config = dict(
    num_hidden_layers=8,
    hidden_size=384,
    num_attention_heads=6,
    num_key_value_heads=6,
    head_dim=64,
    intermediate_size=1536,
    vocab_size=11033,
    hidden_act='tanh_gelu',
    norm='layernorm',
    norm_place='pre',
    norm_eps=1e-05,
    positions='learned',
    qk_norm=False,
    attn_scale=0.125,
    bias='all',
    tie_word_embeddings=True,
    parallel_block=False,
    init='trunc',
    init_std_qkv=0.0237,
    init_std_o=0.00593,
    init_std_up=0.0237,
    init_std_down=0.00593,
    optimizer='adam_variant',
    learning_rate=0.000612,
    beta1=0.9,
    weight_decay=0.42,
    lr_head=0.00396,
    max_grad_norm=1.0,
    warmup_steps=211,
    schedule='wsd',
    decay_fraction=0.699,
    decay_shape='pow',
    final_lr_fraction=0.0,
    batch_tokens=65536,
    max_seq_len=1024,
    doc_mask=False,
    train_tokens=353400000,
    max_steps=5393,
    dataset='wikipedia_en',
)
MLP neurons of a small language model. Each row is named by its layer, matrix (up: input weights) and neuron, and shows model dimensions 288-351. Each number is 50 + 15 x the weight over its row's rms, rounded and kept within 0 to 99.
A block is one neuron, or neurons of one layer that tend to fire together. After each block is what it responds to, as a language model described it from the Wikipedia text at the highest values.

L3.up497:35 26 21 57 27 29 62 27 36 58 62 84 72 43 50 52 31 59 35 41 42 65 78 59 43 83 56 46 38 57 47 89 71 58 79 41 37 53 36 40 46 54 48 39 52 61 67 79 25 55 33 33 42 46 27 31 58 34 36 64 41 29 56 48
Predictable continuation tokens

L2.up173:29 45 35 32 60 56 64 32 28 56 34 53 65 50 61 55 17 50 44 35 54 64 68 56 52 48 76 72 30 56 63 51 30 56 60 48 26 68 38 58 34 35 71 55 43 49 58 54 60 45 70 50 56 37 40 42 45 67 65 59 71 26 57 39
L2.up483:31 48 29 19 67 48 47 40 40 53 43 39 61 26 60 65 23 69 45 45 53 72 47 42 39 39 56 43 41 52 35 64 35 53 61 40 26 65 53 55 16 36 71 50 45 65 51 59 47 42 52 48 63 48 45 41 64 27 52 49 44 44 58 10
L2.up553:30 48 40 39 69 39 74 33 25 28 58 44 59 28 70 69 25 82 57 25 73 57 45 49 33 52 71 43 45 48 52 47 43 42 65 35 34 90 43 51 43 42 80 31 33 60 74 61 41 48 53 41 53 42 42 28 51 51 43 67 57 24 59 18
L2.up643:37 56 31 28 79 49 55 47 43 44 59 56 63 40 73 68 33 46 44 34 68 65 50 59 27 58 53 55 51 50 55 44 31 60 67 36 24 52 34 48 30 42 64 55 33 59 67 58 48 32 62 37 66 42 37 25 71 56 55 58 63 42 61 30
L2.up709:37 52 38 31 70 37 52 40 25 65 38 63 78 29 64 68 32 68 54 47 69 59 50 50 29 41 59 48 36 54 48 44 24 61 74 19 37 62 36 31 25 31 55 58 29 51 65 56 49 28 61 49 68 38 55 42 56 62 47 70 53 63 56 13
L2.up779:35 63 32 36 57 47 55 30 22 61 66 40 53 49 61 43 19 81 54 31 53 77 59 60 48 60 46 48 52 72 40 66 43 55 55 35 29 78 36 55 40 51 57 44 40 38 50 42 53 42 60 50 62 30 64 50 65 58 64 66 53 23 55 19
L2.up869:50 50 20 27 69 50 53 39 36 60 40 52 69 25 65 38 33 64 83 40 64 50 69 70 48 66 64 76 54 55 64 65 31 60 64 42 26 54 32 55 20 49 61 50 39 70 53 65 49 34 39 40 74 53 39 40 62 62 73 56 44 61 53 37
L2.up885:41 59 44 32 77 44 65 49 24 41 36 48 57 26 52 74 30 53 54 43 75 52 54 61 23 43 62 70 42 56 42 38 23 54 65 34 39 66 25 47 45 13 73 57 27 60 52 56 53 59 50 38 50 59 54 26 49 39 55 47 48 18 43 24
L2.up916:27 48 39 34 72 52 53 42 29 42 53 47 58 37 66 51 38 60 49 26 57 47 54 47 51 49 62 47 52 58 53 48 48 44 49 32 15 71 30 51 56 36 59 44 20 48 60 60 32 34 41 47 55 30 62 29 58 52 70 51 37 38 46 26
L2.up919:45 55 28 42 62 35 64 22 37 43 56 43 62 30 74 55 24 60 53 47 61 61 59 49 29 56 64 60 65 46 24 59 47 36 61 37 38 61 42 42 34 63 57 69 19 64 63 50 41 42 53 44 57 47 38 33 59 32 68 53 44 37 58 25
L2.up966:47 55 44 30 81 52 55 44 48 61 30 56 74 30 56 59 32 72 59 41 59 48 53 54 51 35 70 41 50 62 45 43 47 53 73 28 16 67 40 51 32 37 63 61 38 52 57 61 60 48 48 31 79 48 44 47 56 39 54 62 53 49 46 15
L2.up1327:20 40 26 09 68 39 57 36 24 49 55 35 67 20 67 77 43 69 70 26 66 82 57 55 38 63 48 80 43 67 58 50 37 48 65 40 13 57 36 54 47 36 59 70 27 76 48 65 46 37 50 37 69 29 68 50 56 60 38 68 52 60 52 49
L2.up1427:24 51 32 36 80 57 40 46 23 58 58 54 66 47 49 67 40 71 51 32 56 65 75 70 48 45 56 37 38 37 58 49 26 44 61 44 10 58 34 44 33 26 51 46 37 55 56 69 33 42 60 46 63 43 30 27 56 51 64 61 49 37 67 15
L2.up1430:34 49 30 21 57 41 58 40 15 43 58 54 68 34 61 55 34 69 49 40 59 69 64 66 30 44 72 51 38 64 30 55 13 51 74 32 36 87 43 46 18 36 61 60 29 50 66 55 34 32 63 21 62 26 44 46 53 28 52 60 54 47 64 35
L2.up1466:49 48 29 44 86 35 53 25 22 56 40 32 75 30 40 67 22 67 53 40 77 62 73 49 22 65 52 75 21 76 65 43 39 46 82 31 36 54 47 61 36 39 62 34 44 54 52 38 60 43 34 56 61 43 35 35 60 56 66 76 51 52 54 32
L2.up1480:40 38 53 28 52 29 75 70 15 41 44 37 74 39 59 60 35 59 54 31 56 65 79 68 57 42 39 60 49 73 57 67 49 51 64 41 34 72 41 64 38 39 75 54 52 57 74 37 54 36 25 52 73 54 52 45 53 55 45 33 53 48 42 32
Year digits and -al endings

L5.up193:27 45 39 34 76 52 42 31 46 75 51 79 34 71 49 46 46 56 56 53 49 54 38 34 33 90 65 42 48 39 58 66 55 66 79 53 36 28 58 63 39 46 68 49 15 75 41 55 65 43 45 73 51 54 09 33 44 48 47 37 43 66 37 22
L5.up619:42 39 46 27 51 58 49 43 30 52 66 54 61 63 60 47 36 47 81 58 29 77 46 66 57 62 60 47 64 46 49 16 45 52 62 29 39 55 27 41 55 79 52 54 45 69 36 35 40 33 35 49 65 43 54 42 60 66 55 72 38 52 41 18
L5.up778:40 48 52 42 63 61 65 65 53 55 68 58 77 58 51 44 43 65 41 34 42 70 54 71 41 74 46 57 32 51 49 11 44 55 49 40 64 78 20 55 69 45 48 35 52 40 53 42 49 08 19 35 67 56 59 18 84 74 68 48 34 43 54 27
L5.up1274:33 66 37 54 60 38 23 67 35 78 59 53 51 43 31 61 46 62 73 44 44 74 30 51 62 59 57 36 43 62 49 29 25 81 61 46 40 52 28 40 56 60 69 44 11 71 54 31 53 36 64 45 52 66 48 25 60 56 47 60 28 36 14 31
Compound hyphens, pre-number spaces

L5.up203:57 27 48 56 36 51 42 43 49 65 40 63 13 55 44 48 63 83 40 64 60 62 65 65 45 63 64 59 67 62 45 21 50 47 29 55 53 52 65 64 39 56 60 59 58 73 52 55 48 50 51 43 59 42 70 55 53 65 29 60 48 65 55 53
L5.up402:47 37 51 52 57 52 45 42 48 42 48 57 10 56 38 78 53 34 48 73 44 54 36 65 24 61 58 65 35 44 58 40 48 62 55 63 16 49 27 70 35 62 53 56 61 49 40 65 28 52 43 45 37 76 52 38 62 48 49 48 22 57 65 36
L5.up940:42 49 53 71 65 53 32 81 34 60 23 75 46 37 57 35 27 66 28 48 43 80 80 67 68 77 75 72 48 65 47 50 43 54 48 39 38 53 25 66 52 48 71 57 42 79 45 51 37 43 65 34 52 57 49 59 89 51 42 80 38 77 47 46
L5.up981:62 35 49 73 60 41 50 54 50 50 60 71 48 46 52 31 31 54 50 58 44 49 70 67 43 46 33 69 74 77 40 55 58 60 35 55 38 48 59 32 49 63 80 53 35 54 67 36 27 39 39 44 64 32 64 54 50 71 46 59 45 40 78 47
Year ending digits

L3.up542:54 49 38 39 35 54 28 63 62 68 63 61 29 30 80 55 43 71 52 69 39 53 47 86 50 70 44 30 50 59 55 44 29 62 69 26 31 40 47 50 90 52 49 59 48 48 38 51 23 30 55 30 37 27 35 40 84 63 57 50 42 47 47 62
Year's final digits

L2.up2:22 46 45 60 68 53 34 59 32 43 49 68 35 33 40 75 34 41 42 52 39 53 80 57 38 45 59 51 65 38 48 65 29 77 42 45 62 75 55 68 42 41 64 85 66 60 68 56 44 22 38 53 47 57 50 43 54 48 81 32 58 40 46 20
L2.up57:30 34 44 32 31 67 22 37 38 47 30 54 58 53 87 34 29 76 20 43 49 76 54 71 68 59 43 52 33 28 53 41 39 25 54 49 58 64 52 42 80 34 58 48 68 65 72 47 40 33 63 49 60 61 53 41 65 63 38 65 58 53 66 86
L2.up98:30 33 26 47 73 58 41 43 53 46 55 49 66 47 71 40 29 59 32 47 49 46 57 55 43 52 45 51 27 51 47 62 58 39 41 60 54 38 26 51 49 44 68 57 40 43 60 48 54 56 57 21 64 41 37 36 63 53 47 57 55 34 43 45
L2.up113:18 52 42 34 75 76 35 36 17 46 34 38 63 41 46 71 41 58 31 24 29 48 54 63 45 60 51 48 79 37 71 65 61 44 60 57 36 62 27 54 36 50 79 58 38 37 58 60 43 44 25 31 52 50 32 36 74 60 36 60 34 58 60 52
L2.up311:14 24 52 32 75 29 41 32 52 37 26 35 63 51 60 65 33 42 41 65 61 52 61 88 38 71 88 88 40 48 28 57 62 66 61 55 45 69 39 79 52 24 79 78 54 50 48 69 65 41 47 60 32 56 60 31 48 63 48 29 36 26 42 28
L2.up480:29 45 32 17 39 45 68 54 37 34 50 47 70 46 59 71 29 73 39 30 65 57 64 74 50 68 40 60 27 61 60 68 62 19 58 64 32 55 31 78 57 32 81 31 32 80 61 76 59 45 19 51 61 71 42 22 62 50 28 48 48 40 55 49
L2.up540:21 41 45 47 56 59 16 49 62 39 44 56 44 67 42 49 57 70 41 49 44 34 48 60 28 52 59 43 43 29 58 76 33 51 40 44 35 51 46 51 52 36 62 24 57 35 47 45 59 65 46 45 70 62 68 44 69 63 39 57 48 44 39 78
L2.up609:51 24 66 41 59 53 35 45 37 77 40 59 49 62 80 72 44 38 45 54 37 48 59 49 40 45 81 47 55 40 38 58 60 58 52 70 44 52 32 70 33 37 58 42 57 52 35 58 44 44 31 24 37 53 72 23 61 43 67 60 40 40 53 48
L2.up937:25 56 24 34 62 44 57 28 16 36 47 42 61 49 59 64 29 66 56 36 58 71 63 63 39 67 35 61 25 56 53 74 44 51 51 52 28 40 37 70 59 50 71 42 63 54 48 52 63 48 58 37 79 56 36 40 86 54 92 66 48 46 45 49
L2.up1047:55 36 77 19 55 52 78 43 34 73 57 56 47 38 53 65 31 64 45 35 37 66 46 46 54 57 62 52 36 57 42 54 13 31 58 43 45 91 50 67 30 57 50 41 40 51 47 61 41 33 40 44 73 66 51 48 32 18 55 56 42 51 56 53
L2.up1234:33 32 47 31 52 72 49 59 34 62 30 43 41 50 67 77 40 30 32 13 63 56 66 52 35 57 76 83 65 33 38 54 56 59 24 65 55 85 43 63 48 41 78 64 61 65 65 44 57 29 33 54 52 58 58 15 59 32 64 52 46 08 58 66
L2.up1429:58 19 69 32 68 35 57 42 29 75 42 58 65 51 35 59 36 67 63 66 61 48 58 69 58 42 45 67 27 41 42 60 17 36 57 44 52 28 61 41 37 43 52 32 40 55 77 56 60 25 27 40 54 63 44 44 47 38 58 46 59 44 49 58
L2.up1438:28 23 51 43 71 67 38 40 29 40 23 68 43 56 81 54 38 51 42 23 38 68 51 73 52 77 57 58 45 49 30 56 51 38 61 27 55 78 27 64 47 43 83 49 50 68 54 54 37 43 36 61 38 72 73 50 57 47 44 32 51 46 39 52
L2.up1483:38 57 28 25 65 48 50 15 30 47 41 35 49 30 63 64 49 64 47 35 77 48 50 36 32 75 50 62 48 42 54 52 53 55 71 52 15 75 24 58 39 49 58 57 42 45 63 64 45 56 51 50 70 46 52 29 43 36 63 53 52 40 68 34
L2.up1496:29 57 41 42 62 70 44 38 18 42 35 49 41 30 56 54 44 44 53 19 47 69 50 43 68 55 47 27 61 31 39 90 50 20 32 41 66 39 39 36 27 53 77 61 50 41 64 66 72 42 31 36 65 71 36 43 67 51 52 45 47 43 40 65
L2.up1533:73 25 28 46 67 57 36 57 35 57 63 70 60 46 66 86 33 51 29 47 59 61 46 60 25 66 65 51 18 31 41 49 39 60 38 41 27 47 55 68 33 16 48 57 42 66 44 63 59 57 32 29 60 71 69 53 65 25 53 41 52 44 24 65
Hyphens in lists and names